MLP neurons of a small language model. Each row is named by its layer, matrix (up: input weights) and neuron, and shows model dimensions 80-175. Each number is 128 + 32 x the weight over its row's rms, rounded and kept within 0 to 255.
After each neuron's rows, "fires after" lists the tokens most often just before its 100 highest values on Wikipedia text that the model never trained on.

L9.up200 [147  64 111 114 194 116 118 172 152 157 143 154 134 180 151 137 122  98 201 103 125 162 134 136 182 101 129  91 124 121 128 170 117 154 121 121 119 168 188  77 135 163  70 178 158 130 103 131 115 114 114 156  54 176 115  96 120  49 159 161 142 137  70  96 124  73  95 127  85  99 128 204 100 112 156  86 144 102 146  75 192 133 104 101 136  93 132  96 114 107  96  86 157  91 128 110]
fires after: "\n\n", "."

L11.up29 [163 115 101  73 187 129 134 120 109 115  52 169 128 129 144  96 130 146 142 123 130 164 120 118 144 134 110 190 145 146  73  91 167  88 104  91 128 110 166 133 138 134 160 125 134 101  84 103 121 101 194  97  97 145 154 114 136  84 178 168 125 110 154 108  98 132 129  79 114 112 140 164 137 146 125  96 162 101 130 136 201 127 104 105 161 110 140 122 166  99 106 177 147 108 130 116]
fires after: " be", ".", " was", " is", "°", " wh"

L11.up251 [151  79 116 112 189  53 157  97 179  79 113 112 134 131 120 110 113 126  64 131 151 124  70  95 189 124  86 143 159 156 144  97 124  52 118 120 168  92 129  87 156 144 130 102  78 162  70 152 162  97 153 159 135 148 122 103 157 146 128 146 100 107  99 123 140 142 118 163 125 166 152 125  60 141 168  71  98 161 140  89  89 102  88 123 165 129 111 121 116 132 108 141 111 160 209 116]
fires after: " t", " St", " st", " w", " f"

L6.up102 [142 120 180  88  93 120 157 116  79 118 119 137 126 200 106 135 183 140 125 152 112  94 100 135 152 105 143 122 166 114  92 150 121 154 137 111  76 136 166 161 117  79 146 178 175  83 164 122 141 153  85 117 146 173 125 111 102  73  66  91 155 118 128 147  35 130  94 112 137 134 135 192 141 113 132 104 174 167 158 181 183 146 145  62 116 166 124  66 162  86 137 121 129  62 144 175]
fires after: " |", "|  |", ".", "\n", "|"

L10.up23 [147 151 114 127 117 148 135 173 117  90  67  96 112 155 126 133 130 123 138 137 142  74 138 124 147  91 141 146 135 131 137 110 159 107 139 185 163 152 163 130 171  62 108 185 181 106 149  98 103 106  90 149 125 155  96  81 113 125 112 121 176 163 173 146 122 110  52  76 144  88  92 146 131 166 137 134 196 117 109 114 122  52 203 120 133 112 204 139 174 173 113 118  60 125 167 127]
fires after: " in", "\n", "\n\n", " of"

L5.up103 [ 65 146 119 123 129 129 143 116 116 150 154 109 140 194 151  38 135 212 115 168 192 121 115 136 132 102 100 109 127 161 116  84 148 122 176  94 108 118 110  90 174  53 119 139 174 131  86 128 106 114 158 125 129 190 146 133 136 120 138 162 134 133  99  60 119 156 158 127  80 152 176 103  78 140 167 134 146 164 142 174 216 131 139 180 105  74 191 127 196 124 115 160  71 128 126  98]
fires after: "\n", "\n\n", " –"

L6.up220 [159 101 111 124 109 131 136 152 116  93  72  94 106 164 142 124 114 143 158 172 141 140 162 151 189  86 156 101 130 147 201 127 118 127 118  86  95 160 142  64 109 155 134  86 117 130  95 131 120 132 157 149  96 198 129 121  74 103  91 185 117 116 119  59 167 177 137 105 117  95 156 132  69 150 138 101 147 118 194 140 162 107 143 113 162 127 143 164 157 153 129  93 124 118 132 126]
fires after: "\n", " |", "|---|---|---|---|---|", "|---|---|---|---|", "\n\n"

L5.up368 [138 135 121 168  48 143 151  98  90 127 147 131 148 178 150 120 161  68 118 179 133 110 103 133 164 149 131  39 155 121 126 150 118 155 170 117 125 126 149 122 129 112  99 154 170 144 112 157 150  87  73 140 140 146 163 115 122 106 152 178  92 140 114 130 107 178  77 106 129 206 145  92 155  93 163 110 188 170 143 140 145 131  87  52 122 156 116 150 181 182 126 129 128 154 166 189]
fires after: "\n", " | ", "| ", "|  |", " |", "2"

L7.up205 [153 127 115 123 115 140 127 154 122 101 122 157 110 168 139 120 181 119 142 195 166 179 146 173 168 133 157  87 111 155 127 106 109 142 160 127  84 135 205  80 142 204  75  84 140 117 133 151  69  96 125 110  94 156 135 149 132 131 127 163 148 112 144 106 133 123 137 134  78 147  77 166 142  66 105  79 160  98 179 124 171 106 139 124 107  99 109 148 124 119  69  83 111 120 135  95]
fires after: "\n", "- ", " The", "| ", "\n\n", " was"

L6.up336 [133  85 138 181  87 130 112 136 150  98 104 107 116 131 123  93 102 181 129 160 159 146 148  95 164  84 144 164 147 106 106 117 128 147  99 105 163 167 186 114 165  90 159 183 137 157 138 147 131  85 156  84 154 143 100 165 136 104 168 150 177 133  94 100 112 163  70 143  86 170 200 107  98 120  87 112 178 163  66  92 122 151 138 107  95 143 207 116 213  44 183 107 109 105 165 132]
fires after: "\n", "|", "\n\n", "^{", "^"

L11.up223 [ 91 119 116 110 143 124 132 128 120 128  84 104 141  95 100 173  83 191 105 115 157 118 172  96  93 139  31 169 115 159 142  89 130 149 110 116 120  95 129  95 133  88 106 174 147 125 115 152 173 115 148 120 143 131  96  73 112  53 209 125 144 125 110 140 112 167 104 155  99 107 161 139 127 163 170  98 136 168 161 160 142 110 127 135 184 107 214 135 157 143 139 133 104 132 185  90]
fires after: ".", "\n\n", "°", " who"

L11.up294 [ 94  95 118 182 138 127 148  83 155 138 129 144  63 101  56 137 127 164 155 115 171 116 149 151  75 191  88  76 178 153 109 139 136 143 139 141 118 150 145 131 128 163 142 111 113 183 145 141 133 119  91 145 170 168 125 151 132  92 175 143 172 153  86 125 134 147 105 130  96  72  75 166  83 153 114 113 138 204  20 132 178 108 124  80 127 140 148 136 168  97  98 128  95 172 146  94]
fires after: " G", " c", " g", " C", " F", " O"

L7.up26 [139  75 149  97  70 116 109  92  96 141 108 168 141 172 117 100 154 151  97 116 136 136 105 179 155 126 167 117 162 149 192 166 146 149 110  49 139 151 160  71 102 139 120 133 161 188 118 128  80 147 165 166  84 185 124 149  66  98  59 110 132 122  67  88 123 234  97 116 142 149 116 166 145 151  79 116 170 136 118 118 157 130 112 119 159 143 135  63 117 118 128 104 147  85 120 133]
fires after: " |", " | Votes |", " % |", "\n", "er |", "otes |"

L7.up249 [133 135 117 112 143 111  63 121 115 103 154 168 114 138 129  89 186 114 113  86 138 141 158  83 187 152 156 141 157  96  96 109 115 143 149 122  93  90 172 116  80 145  87 109 110 133 156 168 123  76 129 153 119 135 158  92 153 145  81 236 105 147 138 101 148 134 145 165  88 192 125  91  79 121 140 172 116 184 125 106  90 146 120 100 113  88  94 129 153 104 136  90  84 137 134 160]
fires after: "| ", "\n", "|", " medal", " –"

L6.up151 [137 119 135  71 153 119 112 153 130 121  90 170 121 163 140 159  57 145 164 141 181 138 162  88 126 200 162  96 105 139  78 142 132 149 129  95 167 139 107  97 185 103  82 171 106 151 105 111 140 119 116 159 176 184  82 101 101 113 135 144 162 154 113 115 136 138 117 128  84 141 179 157 109 156 169 143 158 154 184  79 152  83 138 120  86 109 167 142 189  91  82 120 119  96 129  54]
fires after: "\n", "\n\n", " \"", " ("

L10.up193 [173  94 149 120  91 126  86  97  93 103 118 128 166 114 154  18 147 124 168 150  98 165 185 140 188  44  97 101 126  99 145 134 136  89 137 119  79  67 128  98  79 157 132 128 136 143 163  97 154  89  91  97 114 137 148 147 115 110 152  79 106 129 154 174 100 138 123 102 108  84 143  97  70 136 189 115  99 159 132 136 168 166 135 135 128 123 125 166 136 148 125  62 201 108 173 130]
fires after: " L", "l", " l", "L", " Ol"

L6.up280 [ 96 138  95 127  91 126 178 153 133  84  93 128 108 197 130 114  95 128 165 137 129 153 123 153 189  89 141 189 118 144 140 135  92 161 123  73 155 173 111  64 147 125  74 175  93 157 163 161 145  87 163 166 114 127  74 141 112 121 147 160 131 178  79 125 190 240  46 107  90 178 101  88 126 151 159 134 118 156 157 108 127 140  85  94 116  54 190 180 165  77  96 159 131  49 172  77]
fires after: "\n\n", "==", "\n", "==P", " |"

L5.up420 [168 135 110 173 165 140 128  97 130 155 175 192 102 132 134 150 107  86 131 185 121 112 149  83 158 100 176  98 116 157 102 132 124 142  75  91  98 118 186  84 111 132  56 224 111 114 168 138 122 115 120 132  88 164  73 154 109  51 147 159 110 130 112 109 124 178  61 118 122 137 161 158 122  50 197 108 173 106 143 106 136 130 140  87 123 142 148 155 146 152 129 141 146 199 128 151]
fires after: " | ", " ", "\n", "| ", "\n\n"

L10.up29 [200 160  92 100 184 140 168 162 115 104 113 135 139 113  93 106 124 117 101 127 152 124 143 116 153 133 148 105 112 148 133 143  69 164 115 119 139  84 158 122 149 173 142 201  56 168 113 181 136 148 125 145 120 167 132  63 175 131  89  95 148 114 116 122 151  82  90 106 189 113 186 187 113  77 135 112 205 135  83 108 157 154 107  64  94 123 106 102 144 140  89 113 136 167 162  69]
fires after: " ==", " in", "==", " c", "s==", " s"

L10.up179 [147  85 136 201 136 140 105 126 225 145 114 157 162 140 109 139 122 155 119 163 143 148 119 150 154 128 101 123 143  73 148 190  93  93  91 195 108 101  97  92 115 115 118 130  98 113 120 183 151 140 168 140 108  64 124  92 149  85  40 107 131 110 127 118 118 129 107 119 144 180 202 175  94 143 140 113 139 184 121 115 103 125 112 100 124  83 146 129 124 158  71  91  98 125 184 144]
fires after: "m", "p", "at", "ot", " s", "o"

L10.up146 [107 159  93 109 129  87 121 161 114 125  93  80 117  97  81 108 123 166 186 177 198 137 116 126 115 140 102  80 222 126  98  98 135  78 107 148 119 103 121  58 156 160 123 127 113 148 133 149 139 140 156 206 119 119 142  81 126 111 177 171 123 140 107 141 225 149 114 180 158 104 156 115 151 106 141 110 148 190 102 111 111 180 160 125 154 143 124 113 134 150 119 130  75 140 120 125]
fires after: " f", " c", " t", " contin", " occ", " F"

L10.up161 [113  90 114 107 123 194 119 154 151 114  55 134 119 138 184 141 107 134 149 163 125 144 154 165 125 126 118 154 143  59 131 165 108  65  97 153 142  76 155  91 121  94 142  95 150  76 197 126 144 160 183 130  98 104 124 122 147 153  69 141 135 111  94 127 126 169  91 131 136  85  98 160 197 108 170 131  94 148  80 167 145 114 175 125 109 115 153 140 137 123 143 148 156 204 120 148]
fires after: "ot", "o", " Ro", " Mo", "ou", "rop"

L10.up315 [ 89 120 123  30 168  98 132 149  95 127 105 163 143 150 145 122 122  78 126 151 117 134 180  63 110 221 192 107 144 148  92 140  55 145  86  94 126  97 157 130 109 154  81 169  84  91 148 113 141 114 129 174 109 157  99  85 122  93  79 155 166 149  90  90 106 109 128 146 105  81 193 173 116 120 138 131 151 142 124 127 121 157 166 105 120 136 105 108 140 141 113 125 127 109 117  74]
fires after: "==", " ==", "===", " ===", "In ", " "

L11.up35 [167 123  99 132 159 122  93 152  96 123  65 167 136 177 123 121 117  89 162 174 152 118 175 117 122 181 151  93 167  85 130 169  81  99  65 108 139 132  98  63 159 149 110 142 118 161 123 101 113 131  92 182 155 189 154  70 151  59 171 127 114 142  37  57 117  77 108 103 138 125 144 202 126 132 149 160 158 156  91 127 152 156 162  92 181 107 160 146 103 143 125 131 159 103 100  95]
fires after: ".", "==", " =="

L12.up264 [126 130 116 149 159 113 121 172 153  58 112  81  80 168 115 123  96 142  82 119 124  92 110 112 141 152 137  93 159 105 111 124 147 192 137 112 179 123  74  99 193 112 143 173 105  93 101 136 124 132 147  50 105 202 152  83  90  54 123 173 167 203 158 138 177 157  86 156  87 100 154 152 138 120 114 103 199 176 133  73 131 114 150 159 125 131 148 125 228 115 121  97 138 145 140 153]
fires after: "\n\n", "\n", " \"", ".", "e.", "om"

L9.up99 [153  81 125 101  93 129 185 148 123 114 128 107 186 123 111 136 148 159  92 146 132 105 142 110 175 127 153 104 188 138  83  93 132 116 117 139 117  94  90 129  59 167 125 119 156 117  98 126 194 137 140 114 173 139 155 150 146  90 120 118 121 125 106  88  95 169 181 109 149 138  85 151  72 184 119  82 152 162 145 168 156 182 165 110 135 119 144 150 127  95 127 141 142 135 165 178]
fires after: " w", " L", " l", " sh", " f"

L7.up40 [163 165 106 143 139 116 104 160 109 135  87 117 129 171 124 145  84 130 149 149 152 123 144  89 117  82 120 124 114 145 105 122 131 104 129 146  88 166 194 153 136 147 132 151 175 101 151  93 133 127 132  80 153 113  98 131  72  99 182 113 181 149  90 125 114 136 156 117  73  66 109 170 128 130 173  68 161 168 131 117 201  78  97  81 199 145 147 107 137 123 104 141 108 103 142 136]
fires after: ".", "\n\n"

L6.up125 [176  95 118 163 108 131 124 133 152  81 137 152  78 192 144 170 129 118 102 122 151 172 138 141 131 119 128  68 155 138 129 114 110 146  59  76 144 106 154  81  98 114  61 131 112 141 121 169 124  76 144 126 126 175  60 102 130 144 188 186  94 143 124  95 143 177 121 126  60 134 172 146 132  99 163 117 186 165 172 131 157 179 126 162 128  88 135 134  95 105 132 110 114 146 207 101]
fires after: "| ", "\n\n", "- ", " ", "===", " | "